{
  "num_hidden_layers": 15,
  "hidden_size": 192,
  "num_attention_heads": 9,
  "num_key_value_heads": 1,
  "head_dim": 32,
  "intermediate_size": 768,
  "vocab_size": 512,
  "hidden_act": "quick_gelu",
  "norm": "layernorm",
  "norm_place": "pre",
  "norm_eps": 1e-06,
  "positions": "rope",
  "rope_theta": 10000.0,
  "rope_fraction": 0.5,
  "qk_norm": false,
  "attn_scale": 0.177,
  "bias": "all",
  "tie_word_embeddings": false,
  "parallel_block": true,
  "init": "normal",
  "init_std_qkv": 0.029,
  "init_std_o": 0.00433,
  "init_std_up": 0.029,
  "init_std_down": 0.00265,
  "optimizer": "adamw",
  "learning_rate": 0.00228,
  "lr_mult_qkv": 0.7,
  "beta1": 0.95,
  "beta2": 0.98,
  "lr_head": 0.00699,
  "max_grad_norm": 0.5,
  "warmup_steps": 243,
  "schedule": "wsd",
  "decay_fraction": 1.0,
  "decay_shape": "linear",
  "final_lr_fraction": 0.05,
  "batch_tokens": 32768,
  "max_seq_len": 256,
  "doc_mask": true,
  "train_tokens": 125200000,
  "max_steps": 3821,
  "dataset": "wikipedia_en"
}
MLP neurons of a small language model. Each row is named by its layer, matrix (up: input weights) and neuron, and shows model dimensions 96-191. Each number is 500 + 25 x the weight over its row's rms, rounded and kept within 0 to 999. Numbers have three digits each.
Before each neuron's rows, "fires in" lists the words (lower case) most often at its 100 highest values on Wikipedia text that the model never trained on; "fires on" lists the tokens most often at its 100 highest values on Wikipedia text that the model never trained on.

fires in: "on", "in", "one", "only", "once"
fires on: " on", " in"
L3.up523:494495531505527488535469550473494451500497497500446534496483515513498556508568482523484523480511460544477507492458494518536534516487498547503506535449562510529557516529478512504466507489470531482517501473494472459457501477457501499501509505539467502473508500469478492486503507469484523535

fires in: "with", "but", "had", "which", "it", "who"
fires on: "s", " with", "ut", "ich", "ad"
L10.up130:467473476460494493528518530476510489514499497501489543450505527523484522429488494473488530538537516488488554458462499498488546514494520549464471507523522518508523513534502518477519525467487501484501501543477516480465498502544485477492494474473562482507473514493535488495470506439507560489

fires in: "this", "than", "those", "through"
fires on: " th"
L3.up72:511496507535559510554475529465540515494547498482466503490516485497496527518507511483482516515505500496470518537494496526525534466491535530501513511470459521548508559502514490518490500503438504484504530492515517490501549504523473506494509481523472496489488476459509495470491485497513476555

fires in: "and", "in", "on", "to", "a"
fires on: " and", " in", " on", "le", " a", " to"
L5.up576:482483537506505525501514494483565496444465462489488446449531491506516488495490508474524480518491487533529492498479549486538511501506476492500563535491517478483539512483481512511512513496494494502484499473480526490471471489498471472492496470511512475509496488508459502522482595462500518534

fires in: "she", "that", "the", "her", "which"
fires on: "he", " that", "her", "ich", " he"
L4.up174:481470494499512491523509533461507450485507501494491496514462519526501512519498514454463459502476481503500496487517532543511502486471513499511488533500537521494511530529520521488482497490483457455483517509513507483463553500522482527484516472553508486512487511514516495461474497450504535529

fires in: "on", "one", "only"
fires on: " on"
L3.up528:482489549521529519547478514474495489521535504500485550467489440522506516518526518483459484468517517499510527474467508534522508512464541537488507504493500487488504515535483504479484529484478473467494475511479470490474552484541483493460492486533515478462521529460492483503463505507463539501

fires in: "where", "won", "when", "with"
fires on: "he", " con", "on", " with", " l", "ith"
L4.up475:488499508504500494530482538491525472519515510471487532436544504491515551500522507438470506474472508489464520514529490474515553476531547513524505479505495545508465545549510472495461483465504547477509521470547480520504506492493485494506517464528495517446494490522492546456498482475496530477

fires in: "her", "also", "2010", "2017", "2014", "2023"
fires on: "20", "her", " al"
L5.up157:441489486467473520544470563461488472481532500478515532501490513522529498514528525465509512492523477498474516484497473505519516497539521543531518497496466509491512517544509497442481506471509486481502484468524526487499485558527459478468528470529490468461510472499495532484495472441448522539

fires in: "it", "early", "at", "this", "in", "see"
fires on: "t", " E", "h", "E", "e", "n"
L8.up579:478470534495515477519519504481495475482492495512486526471488547508479518489476507461484518544537530474526533510517552521530560535418500515538500489505562483503485476518487533471495491481496469468514521486510488480522522496495495516490524469509494483442501507474490484485486479499517518523

fires in: "the", "there", "third"
fires on: " the", " The", " A", "A", " th"
L5.up129:485470519482525486527506526480490492504564484448473547518501502517476519511573512487475526490574510499497536483474477495529491506442532523474484510499488494501514533518487508508530547506483477497515474521509516458485547537513490479481523475523526459460492498494514468480510516500493519477

fires in: "the", "is", "held", "was", "became", "not"
fires on: " the", " is", "id", "on", "ld"
L4.up80:482532533511482537540470521481520467514498498505495542476487507538487499465513479486505501464490540457504513451516473503526507497481491478503578547498497538476460529527518511475485515489494476511529446445516517461457544445530505486468486492491491487462539505465495493502477514506521558513

fires in: "most", "at", "it", "with", "of"
fires on: "t", "ost", " with", " at", " of", "ing"
L8.up428:513478490511492527517481489502500523490513516505518492522505509501511532520518522466471473465495454487536572450483450527519536522481482514467525470475546502525535509517537529527490475466496504467531505472476535503489491469515523522510469467540469469468540513465516485453461486484459562495

fires in: "with", "as"
fires on: " with", " as"
L9.up114:477473520536511537530493519481494499513478551496518522500494496552510528474521484482458487500479481509533524504488497539510540536469535509507536521499479510486487547509489517511511547459444511460514494452494515475473512450529489494495518475504510491495496536471495428461501521454485526515

fires in: "which", "who", "while", "white", "held"
fires on: " wh", " he"
L4.up369:504472513493507513523476557485566500548515488484481479457520509518472545550501502504465511505531489508528517503493507516494542521462486526490524485463483522533440501523519511477552522472478474476503490505523480508498517498532484513494521447545479510492512536470490502487502501456505506524

fires in: "would", "to", "who", "may", "not", "will"
fires on: "ld", " to", "o", "ay", "s", "ot"
L8.up53:527442449487536574527506558486523487499539515464524511491496492481484499468451516499491513519520539499483547485503524498489546509488498517518503472474504533506527518522475515506510489465441534494527526503498515447487502529474501500448516479508518518494540525525499502496502499444465572529

fires in: "his", "an", "a"
fires on: " his", " an", " a"
L4.up324:510456510498523511503501500499500538540565496466485507464521520482497526535499545498487561481544484491494597494483467509486505501492499502469480509484529478523549519511502526495492532478505506447499496497501500465514460501527525492496477445526492499499504505450521507482494517477492485501

fires in: "a", "as", "at", "after", "though", "this"
fires on: " A", "A", " th", " b", "h"
L8.up469:494471524507490494522484564466464510530554515475466512482516492540490535529566502516481502507507504492507553476497474459510532481497516490506498513486512487534500515515511522518482499471494522471530492502517535468503503498514502520514499444524523455482499528482520479507488496472508525510

fires in: "including", "include", "all", "such", "included", "includes"
fires on: "l", "e", "ch", "ing"
L10.up292:484493492510497497518521487460515504509520492489455480516513558532453535500511511450461520495509524488475506503513493525501510493514522502525466539469540494508532513496521505479530483472458495496518483505497514479501530509512503510531463409525507504459502489515504497508411492501541515499

fires in: "who", "which", "but", "and", "while"
fires on: " wh", "ut", " and"
L5.up215:480488465510473520526515531471534466486514486500474525501508535511503495483533502469428520522530509485541555472510518507506528499506523519499508521483491525487467558543499514456526568472496465486513461491523490459497518509496511549500503474542532489464527552486501511514475527483518524486

fires in: "the", "held", "not", "granted"
fires on: " the", "ly", " g", " f", "ld", "ot"
L4.up758:504492480497499506536495557471550473513509502467498491471518495500490526482528507490489510491545484505510551472464504502520528490500508512522529513493523515524506509514485521486501536454462446459535467493533545473473510448486509495455498467508482436450519489470515490493519515486545541515

fires in: "in", "united", "university", "institute"
fires on: " In", " Un", "L", " L"
L3.up451:417496535484525488548478488456491477520514496486522511477499516528520550523518516502488530512527509531515518494479467534482590472496560538462502565473524522517557524496477507472484486492490493473521510473532518489478494466512507497511545469528509480489483510497478457484508488468490508509

fires in: "the", "is", "was", "and", "head", "held"
fires on: " the", " is", " was", " he", " and", " be"
L4.up577:505502530512498546490519495486545450492484500497505515443498522536472522529485492500485470477533522545486453514498528480520481528473485535487557533507513503491482497500498493485493489524485419503527467490527492466489475464508447464462497518505485476517527538500519493519492531511556508548

fires in: "on", "it", "he", "however"
fires on: "n", " I", "e", " A", "ow", " on"
L8.up64:528518474526516509529531524471517480488528488472535487480497540525498524503558540485455525509532462503511538517441473475516552523439540547481510481496493484533490511490517483482491494507473481478512478466548516487526497517500488499509480475532522485464523505467528496503476481485501581493

fires in: "2025", "2022", "2021", "2023", "2024", "member"
fires on: " 202", "ember", "ear"
L3.up194:467475516483508524557467523454498485522510510466503495461484481532518537505515518474484507467509488487526519468491514520522524449502556529482454521501510496530506541515485502483495515479466487461503459534469521463490506479520464498503535494499502453506501556481461494493489505456511509492

fires in: "in", "on", "named", "time"
fires on: "n", "am", "im", " com"
L8.up576:520462547496532505538495502482517517482513480526494472516512479545480516474516522452476501515507485503471527488464522491532505475518513518497498525523521482521508517492504514451516491492523439480528486477527500500489523481487447501488474506532551472508488525438492503501457477471499487511

fires in: "him", "up", "support", "upon"
fires on: "up", "im", "ard"
L3.up740:467458547503523489519510497519474529509485493471493504482490511514445552479503514471510513512526502525532524488508480512508569540501505545498509488498527484496508487498508527447513488489482490477521523449539517424514503473524476455503508435523516466442494538524516460529441508498467484537

fires in: "by", "the", "from", "below", "on", "no"
fires on: " The", " by", "el", " from", "o", " on"
L3.up643:481499532519556481512506521478479513504518512486503522480504514516503508485517491450460513476516461494485566468488489484492582526495486515520512471456537507509483518529502540519511527454478505492522517515524482460512517434539465483501491488523503470447548536514505505465512488507532561502

fires in: "he"
fires on: "e", " he"
L8.up265:466445496520506502510539535480544467540502517463490472430481467525493476520487489481506507493504464499494567437510517511506561491507508506462510511507487488466500518523517503498493476475486501470527487500499503478519477482530476523519500497533489441507514546499512492488511479463529545518

fires in: "on", "only", "at", "one"
fires on: " on", " at"
L4.up239:508432504492505492504486537422510496508514528500483509498519487510502518520554500497486515471519467523512512456463445551523522489508529482473527476497530481514498523492519549494518537469494478502495516444466536455469474489520495493477497495532479505433510504469522471473500504504494544482

fires in: "the", "first", "father"
fires on: " the", " f", " The"
L6.up702:486456521479507480490488498499479480509548496497484483495501531504485524523543495511492526498530483509507534470459487536528507506459519537498481559523488482488464527527469532479500609466481469486531503476491499445500539537489499490489520492512487470503490488510508477480485462454515489477

fires in: "on", "at", "only", "one"
fires on: " on", " at", " a", "igh", " to"
L4.up411:513487518499519511519515546459525473529521479503485494496517481488493487535526520497442488465532487516503545492480482550487558558467540493460489514488508464503539510512523521513528505493474475452514528494505522484488499440528483532487505487534493472479532530456467488490473505496489544472

fires in: "her", "2025", "2021", "northern", "alpha"
fires on: "her", " 202", "al", "20"
L3.up450:461447498473482494569496554443502498500487532463464530519499451532522533478507519501509474462509490524519493470452476512527519509499500519516533503485485483519523493528485514507510533448475436495542482536496512450448487473529468493471540489494478456468504497451483504500500480466494529520

fires in: "this", "three", "those", "through", "than", "though"
fires on: " th"
L5.up586:518514524532475494566464505458497498517476509514458474464513518512524561488527531464461499508461477501501532501475510494518524502491501526502521494501470515534522513485519498489526492500528515449474507475517485484489553475514491528482499479488495481483545489449542516506487513515514523535

fires in: "his", "her"
fires on: " his", "her"
L3.up606:463453486494553482558483543462505483514498506468520494486514509502493510515507508517496493485512516525478509492507508531516551461460517520499472528510510504486516536528512479477482508493473465447509532449491503489470513490508529500494526496522503448415484508468507504495478495453476487532

fires in: "this", "is", "also", "those", "three", "than"
fires on: " th", " is", " al", "l", " w"
L4.up607:466488495501464503538486535430503489529528489518536505512535510568516559500534531481477484478495451503498487457503496484529513492472498525515512515529519479525479490543494516468511514494508490492516507489523498498487519496533520481491542455513487477436532471463532520512492502488519501517

fires in: "as", "s"
fires on: " as", "s", " m"
L4.up57:498453507526504489536503533427521497508475523472525543471496492519503506480500491524492536505555531498530487485460531519511560505496512497500500491495524494517498516486487487503495558513491482474579479494516507476463517477513502497467483520515528445506504536465539460496489527508512524516

fires in: "first", "united", "alpha", "album"
fires on: "st", "ed", "p", "b"
L9.up458:483512481515537477514505536452510498504514537507486544446514491486480517443502509482513504471542457493514530453481504501508497497501493524474505497483492496517534547485474522538506503495502501482473503491500480507520504488508543433509475512493516467496491571516481480487501502493484524510

fires in: "it", "she", "which", "who", "view", "while"
fires on: "t", " wh", "he", "ou", "ew", "h"
L8.up649:513496487521518503490559525504526484507497485486466496499514560516505522509514517453451479507515463487495491531522515493554555512453498515485506534517490486517487486573519512430486499497459496480500515483539517470492484496538495506487531462530491496510514487497505529490488500502533497465

fires in: "he", "she", "it", "of", "see"
fires on: "e", "he", "t", " of"
L8.up498:502466469508543490525522532494495484513540529495497488473471515502485517511499508457445516502532463495477565448458509502531534514477473524453537482507548497509488535549532526505486480504491524484495517457489461447529483496507499488495470502524503479494504499471509501516508491457503540495

fires in: "an", "10", "110", "30", "0", "another"
fires on: " an", "0", "1", "2"
L5.up45:487484498502519481527480497521523492504546517490490527481472490526488518533513530522479547518568496514515525479463492474499550513494505543476487490486492486506488543529509512485490506455491524471500468463494532455483488477539537499501468444508471477457504492467502485490480481483486502505

fires in: "the", "released", "required"
fires on: " the", " re", " pl"
L4.up495:510488484493540485533468506487575449547491508477523458487489508528487509473540507501466544520549487508539535446464517487540576517507500520499539495475526492511491506496515490519472525500486500508549482442517515475477493479473497496480481477506488442449503495468505489492460503487527499524

fires in: "also", "all", "al", "album", "along", "allow"
fires on: " al"
L3.up236:472490521480480500535478561504531503498516493465508538480472467516515518494541509495517516461512501491523520468477499489527494546478531538503505492453511491531541535520492529483496497477489490476515497519529500480462500497486451495480514460485485473471505497466495458503531506484466524507

fires in: "is", "after", "was", "with"
fires on: " is", "ter", " was", "ith", " with"
L9.up24:506517534505514498534489544460503501512463519465521521469503484580528522488511498470474475464498498524521488483490491483496519491530541518514522471527535527485510530502474515539491498463506510476512472457467479520478522480507507509508566469547512502454474481525482522469510505468528497533

fires in: "is", "after", "added", "advanced", "additional", "administration"
fires on: "d", " is", "f"
L9.up165:504503536508491471502493480501507459527481566482464535462527497535500515483485497459475472458514482502511481543496506498539511528487513499492492481490501502524524514516475521504493515455498469494455498492506479487489510494518489491506511489499501493475516513496500530462522485526505481517

fires in: "the", "an", "not", "being"
fires on: " the", " an", "ing", "ot", "ly"
L4.up66:476487514492472519506498496506492499504527470490490513473500553514511485472551514472479553513575500523522515457487506522531479512463499518514529539500504509491476516555504514475482582447484450491530464471506496473463534504519529500485533454484462477464515488477521499497506500536506501516

fires in: "in", "as", "on"
fires on: "n", " as", " In", "ol", " N", " n"
L8.up269:492493508479541495520537516501503478495494543513514485526503489521484504480500531476485552524477495504493536468505514508501564512463549500502486511479515482537497531502462522488491517489479438470550529502523513486501536486517474513512476452530529479463506524476493496485449474486482496524

fires in: "who", "also", "can", "would", "may", "which"
fires on: "o", "an", "ld", "ay", "ich"
L9.up260:506510472508511588500531525509514499502504543468468516446495516516469498477524504498476514506517502528488563494457482528477536491515474523522517524530523553492458502484528497519525488492505496486508463494522546453512508503492510506509499495542544489514506540513499503467474502454476572507

fires in: "this", "those", "than", "through", "third"
fires on: " th"
L3.up725:488465522519525486521499545465508479532529503473485509480470452492486516514545529488475483500517499499493516498466489523530546507453527547494506542449529510547531520521462504472534481474482502488518505523499512473504531504544500502489495464513466442451511491486502476504483509476497513514

fires in: "this", "than", "through", "three", "those"
fires on: " th"
L6.up153:506487500515555496519511511474529524543519523485504509498488481530478526550534518520479490515554474497503504515502475494534509491482513523463496509491507497525512464490521498481507502486472494503488512517532527480512512523520507471510498449496469483451479504474497462460459518506523498531

fires in: "and", "which", "who"
fires on: " and", "d", "ich", " wh"
L9.up761:511496498523519487519523480522516526483466518506449481449523532525475547535483545476507492460493515467517505507526502468548491512466489553514459484496503558483509521524530525497530501465472475482459494503524510482503540494515472534479526482501483527519500534489494497483460479497503508489

fires in: "united", "university", "union", "universe"
fires on: " Un", "is"
L3.up496:474488554475514499557491516465512495528539488485506469465500454502486480489497511500462520527539447522518516500483499521531570489494494522459531520494541493505534529529485515499520492467453462459508498450492533454472501477554526502517524509514524477520506499468485482510495490498515480490

fires in: "his", "s"
fires on: " his", "'s", "0"
L4.up620:455460505507524490506494485500568531526542542486509504527484537464508544507507509496447527508521480517518512466508488519527536522503532546448480540485511485518545533495502494469491518499444507502507477493484537452503489477505536518507487474503433467452501481458505506501495495481457522499

fires in: "is", "became", "was", "name", "as"
fires on: " is", "ame", " was", " as"
L5.up419:475477525507512521535527514475522492527521529476491488489508536512473522497497503505508475441532510499537486507455473532509527526524498549503532525494544520481524524499494511466492518504485500475552494467537514454453496429509497495502533465496474485463489526505485462481505554494548528517

fires in: "on", "due", "only", "a", "and"
fires on: " on", "ue", " a", " and", "ate"
L4.up748:504483499528486522517556541418532496504501525472453508448494526514498506507529497467497484494521467509536486494496499544550478504490491496471547478472536504504526514535496495480520503499493480464486503445507493505493476473518500495480489509517487493513508534483527482485500570476502558505

fires in: "his", "her"
fires on: " his", "her"
L3.up300:448471526490567513534458511468544468507543501442471476490515521513514536507514514499460538499511470507526545478486462530527532505491539520451479532468534470513549501504501518464456519499494483440491505470513506484497517499518502518486503482525481497463512515446508492474493511484473501523

fires in: "also", "than", "all", "though", "support", "this"
fires on: " al", "ort", " th"
L4.up619:505473525519486474542517589451501500521501491482504482510481471531530508509504514488504493505508501517542545473500469497504503527465515505507486495474525483540541528509506514489507476498472485497523489480524496477511524491520526518478516440535487465485511509434534502523505466482465526516

fires in: "all", "black", "allow"
fires on: "l"
L9.up342:501492494492497508507522515480514484509490541494487524504522493519489551517476489470490506418556534493480483515509503465509509520485546503506500544526527498493499498512466506529480492485471467535556492499484483518514472522488502564492505454508510510476455535474508499462459502483486522492

fires in: "on", "only", "one"
fires on: " on"
L3.up362:481515543506545539542511508463494487513502498510476560452488473534533488520531497479485477455510507539495480468481512546534521542488523549463501487460520494505533515514486541541490512488493463490500504491486473499466530486492464488456486477528514493442527492464504517474499500529527549533

fires in: "his"
fires on: " his"
L3.up245:482465498490555498535484522497550488507513530498499461486497477502494530501503520477495507460526471489511527468483497549520515519470544498466523526474522500516539517491494505475485530499474490507510454535483496478481530467541497503512511470528489483470505501457486485481487518492479534498

fires in: "it", "its", "work", "father", "name"
fires on: " it", " w", "her", "ation", "ame"
L5.up452:508425502506508539529501522477525475506517505464507522454513507499490551522534521474468519500489469502499510513479501533522487495512512547516487531465499530508507526548487504464493506459482493511543492478513514458482535502545462524462529488518474494474539528509511517457518513451500482500

fires in: "the"
fires on: " the"
L4.up383:488448517486534525523475528473573516503490555497508473478502514536482518507514505507477529495496481519494514486452501501536558471495508492476513522501506511506546518485471510504497495493487505455534502435530501451473511521496525505471489491530474476475489504493510500461478504454518519522

fires in: "the", "their", "they", "there"
fires on: " the"
L4.up195:497451506498527525554514555490563519529521493479478497448495497490494501514537525488510547504542509484512534460496462547532567485496509509471522517485524484522528524517486531477492515488471482455553504447507494417489505511495514495482486477493492452496496481490510489483452513482537532479

fires in: "also", "all", "album", "along", "allow", "always"
fires on: " al"
L3.up462:505494513491504466546488542497499475502504482501534522464458444513493496483528520496510534523477502491530512489477478507519537519468523519516515483491507483528535506517481529488513520474471493457516502479538497457473499462520487517471525489490530460450512495424501466497500531458461498511

fires in: "by", "with", "became", "become", "between"
fires on: " b", " by", " with", " h", "ith"
L6.up751:514491483516498505519492500480517497502520529471451517508511511536488537476503524493453474470464490490495549495517493490499505497502493480497530510455499522534545554494485559463503473453503527458490521534489475491523512515509500512496508444508491478422521547470529525477475504476497514524

fires in: "from", "the"
fires on: " from", " the"
L4.up38:477459528505526509522488479505525520538520522441467466470512506529474476498532510515467506483474477524487532469495489525515550471498519522448520514446493546533514542506479552502498460478492507455532507479484510435454509484495521525476526453525504493489498499510523519458478522475471525490

fires in: "who", "it", "which", "father", "first", "its"
fires on: " wh", " f", " it", " 19"
L6.up516:501491549499479510523552537521484476516536511498507492508509484498490505482522514464492556522484445514495567469523517563506508529489518567513478507477489471503500518514519500472470517489489528503519528474483506474525490487491508538481495464496526504513506524462473507466520469498483491513

fires in: "had", "those", "has", "with", "example"
fires on: "ad", "os", "am", "as", " with", "id"
L8.up483:491458513525502487543470537463497531536528522494483554515483514493478500464506488443490521503482537467482547453446507477504516550473523494497536500495544507510529550479516551517505531514486502477506475493487522490447489496494498494524467496460522505490498473479529519488489497455515532538

fires in: "and", "in", "as", "on", "have"
fires on: " and", " as", " In", "av", "n"
L8.up179:462484480499532480569504482489500472520516512481546489500477507508485534483507512488486492520523474504467526503481523489493548503437506495499496494448527502498545551485498545470530476452484467476528542498531501447480521507547502492459469479521509472463494554473504489470470508508525549475

fires in: "in", "became", "between", "born", "but"
fires on: " b", "n", "t", " B"
L8.up683:506490503512481500521538476491511497482490488511480484504539498534460544500483503485456490508530501525518560501475485498499523523433521506475488487501530487522540487529472510506545489494524506499503493490490459480558526464512495513488554477538499492438508565465491507485496516482492488541

fires in: "other", "about", "appointed", "awarded", "ottawa"
fires on: "t", "in", "ed", "ort", "ing"
L10.up127:476510536466514457489479493547494492449518486503454507516501532519510486492500508495492500510495492519547507529496520493494452491490487550520528467455500548485499501493480526466479518489463481468475499514500485517495518478520478477497552464523446492499549509504509476502510479519457509518

fires in: "which", "who", "while", "have", "than"
fires on: " wh", " s", " h", " w", " th"
L4.up46:489512537472495529505480498450533481559492537480485496480478481515504528505495504466443469500496499478514525486511506511481553482511498535509512516486500492539510529528525519484530535463484465444509501543524484488512498479488507472509491433489521482475511517511536498484449524479550564496

fires in: "and", "or", "of", "from", "to"
fires on: " and", " or", " of", " from", " to", " se"
L5.up721:468519467500564536499502507491559450468538491501496490487490526501459499518514540522476478508477473517492495496529518509493526469487516492478514570503545470481528500505498512535472481512503500477509511495540516487525435480537494462472475521505515477530502512483490474464486538486457556499

fires in: "the", "at"
fires on: " the", "t", "he"
L9.up615:470497478498502512532482514492539486526480505498473516477502509568500511501537492493436502499530467533485567493463503491515549477464528486497498524503512528509470543497518510549452496490521491474548506460472498497461550512492488520469508499533528455433493540477519494522453467492501516531

fires in: "his", "her"
fires on: " his", "her"
L3.up164:455432487484550483545509540516524462519520505470491491530485522512500536515516527492446558501508529498485500499496516525501530497467524513491468528477551489505563500527527511464481511473464460454507491504490515468494531490519517528490532489503495489457489463472516490481504501505472520524

fires in: "the"
fires on: " the"
L6.up62:459479504518532507499485488489512453509526481512498515514489503515489494486530517509494558473542474539526525446492495513545519469482523527513492550497549491512496515497483474529471557479476484490564454488494493468489552489513505487467522509520491465487483507482508443486485499501542529521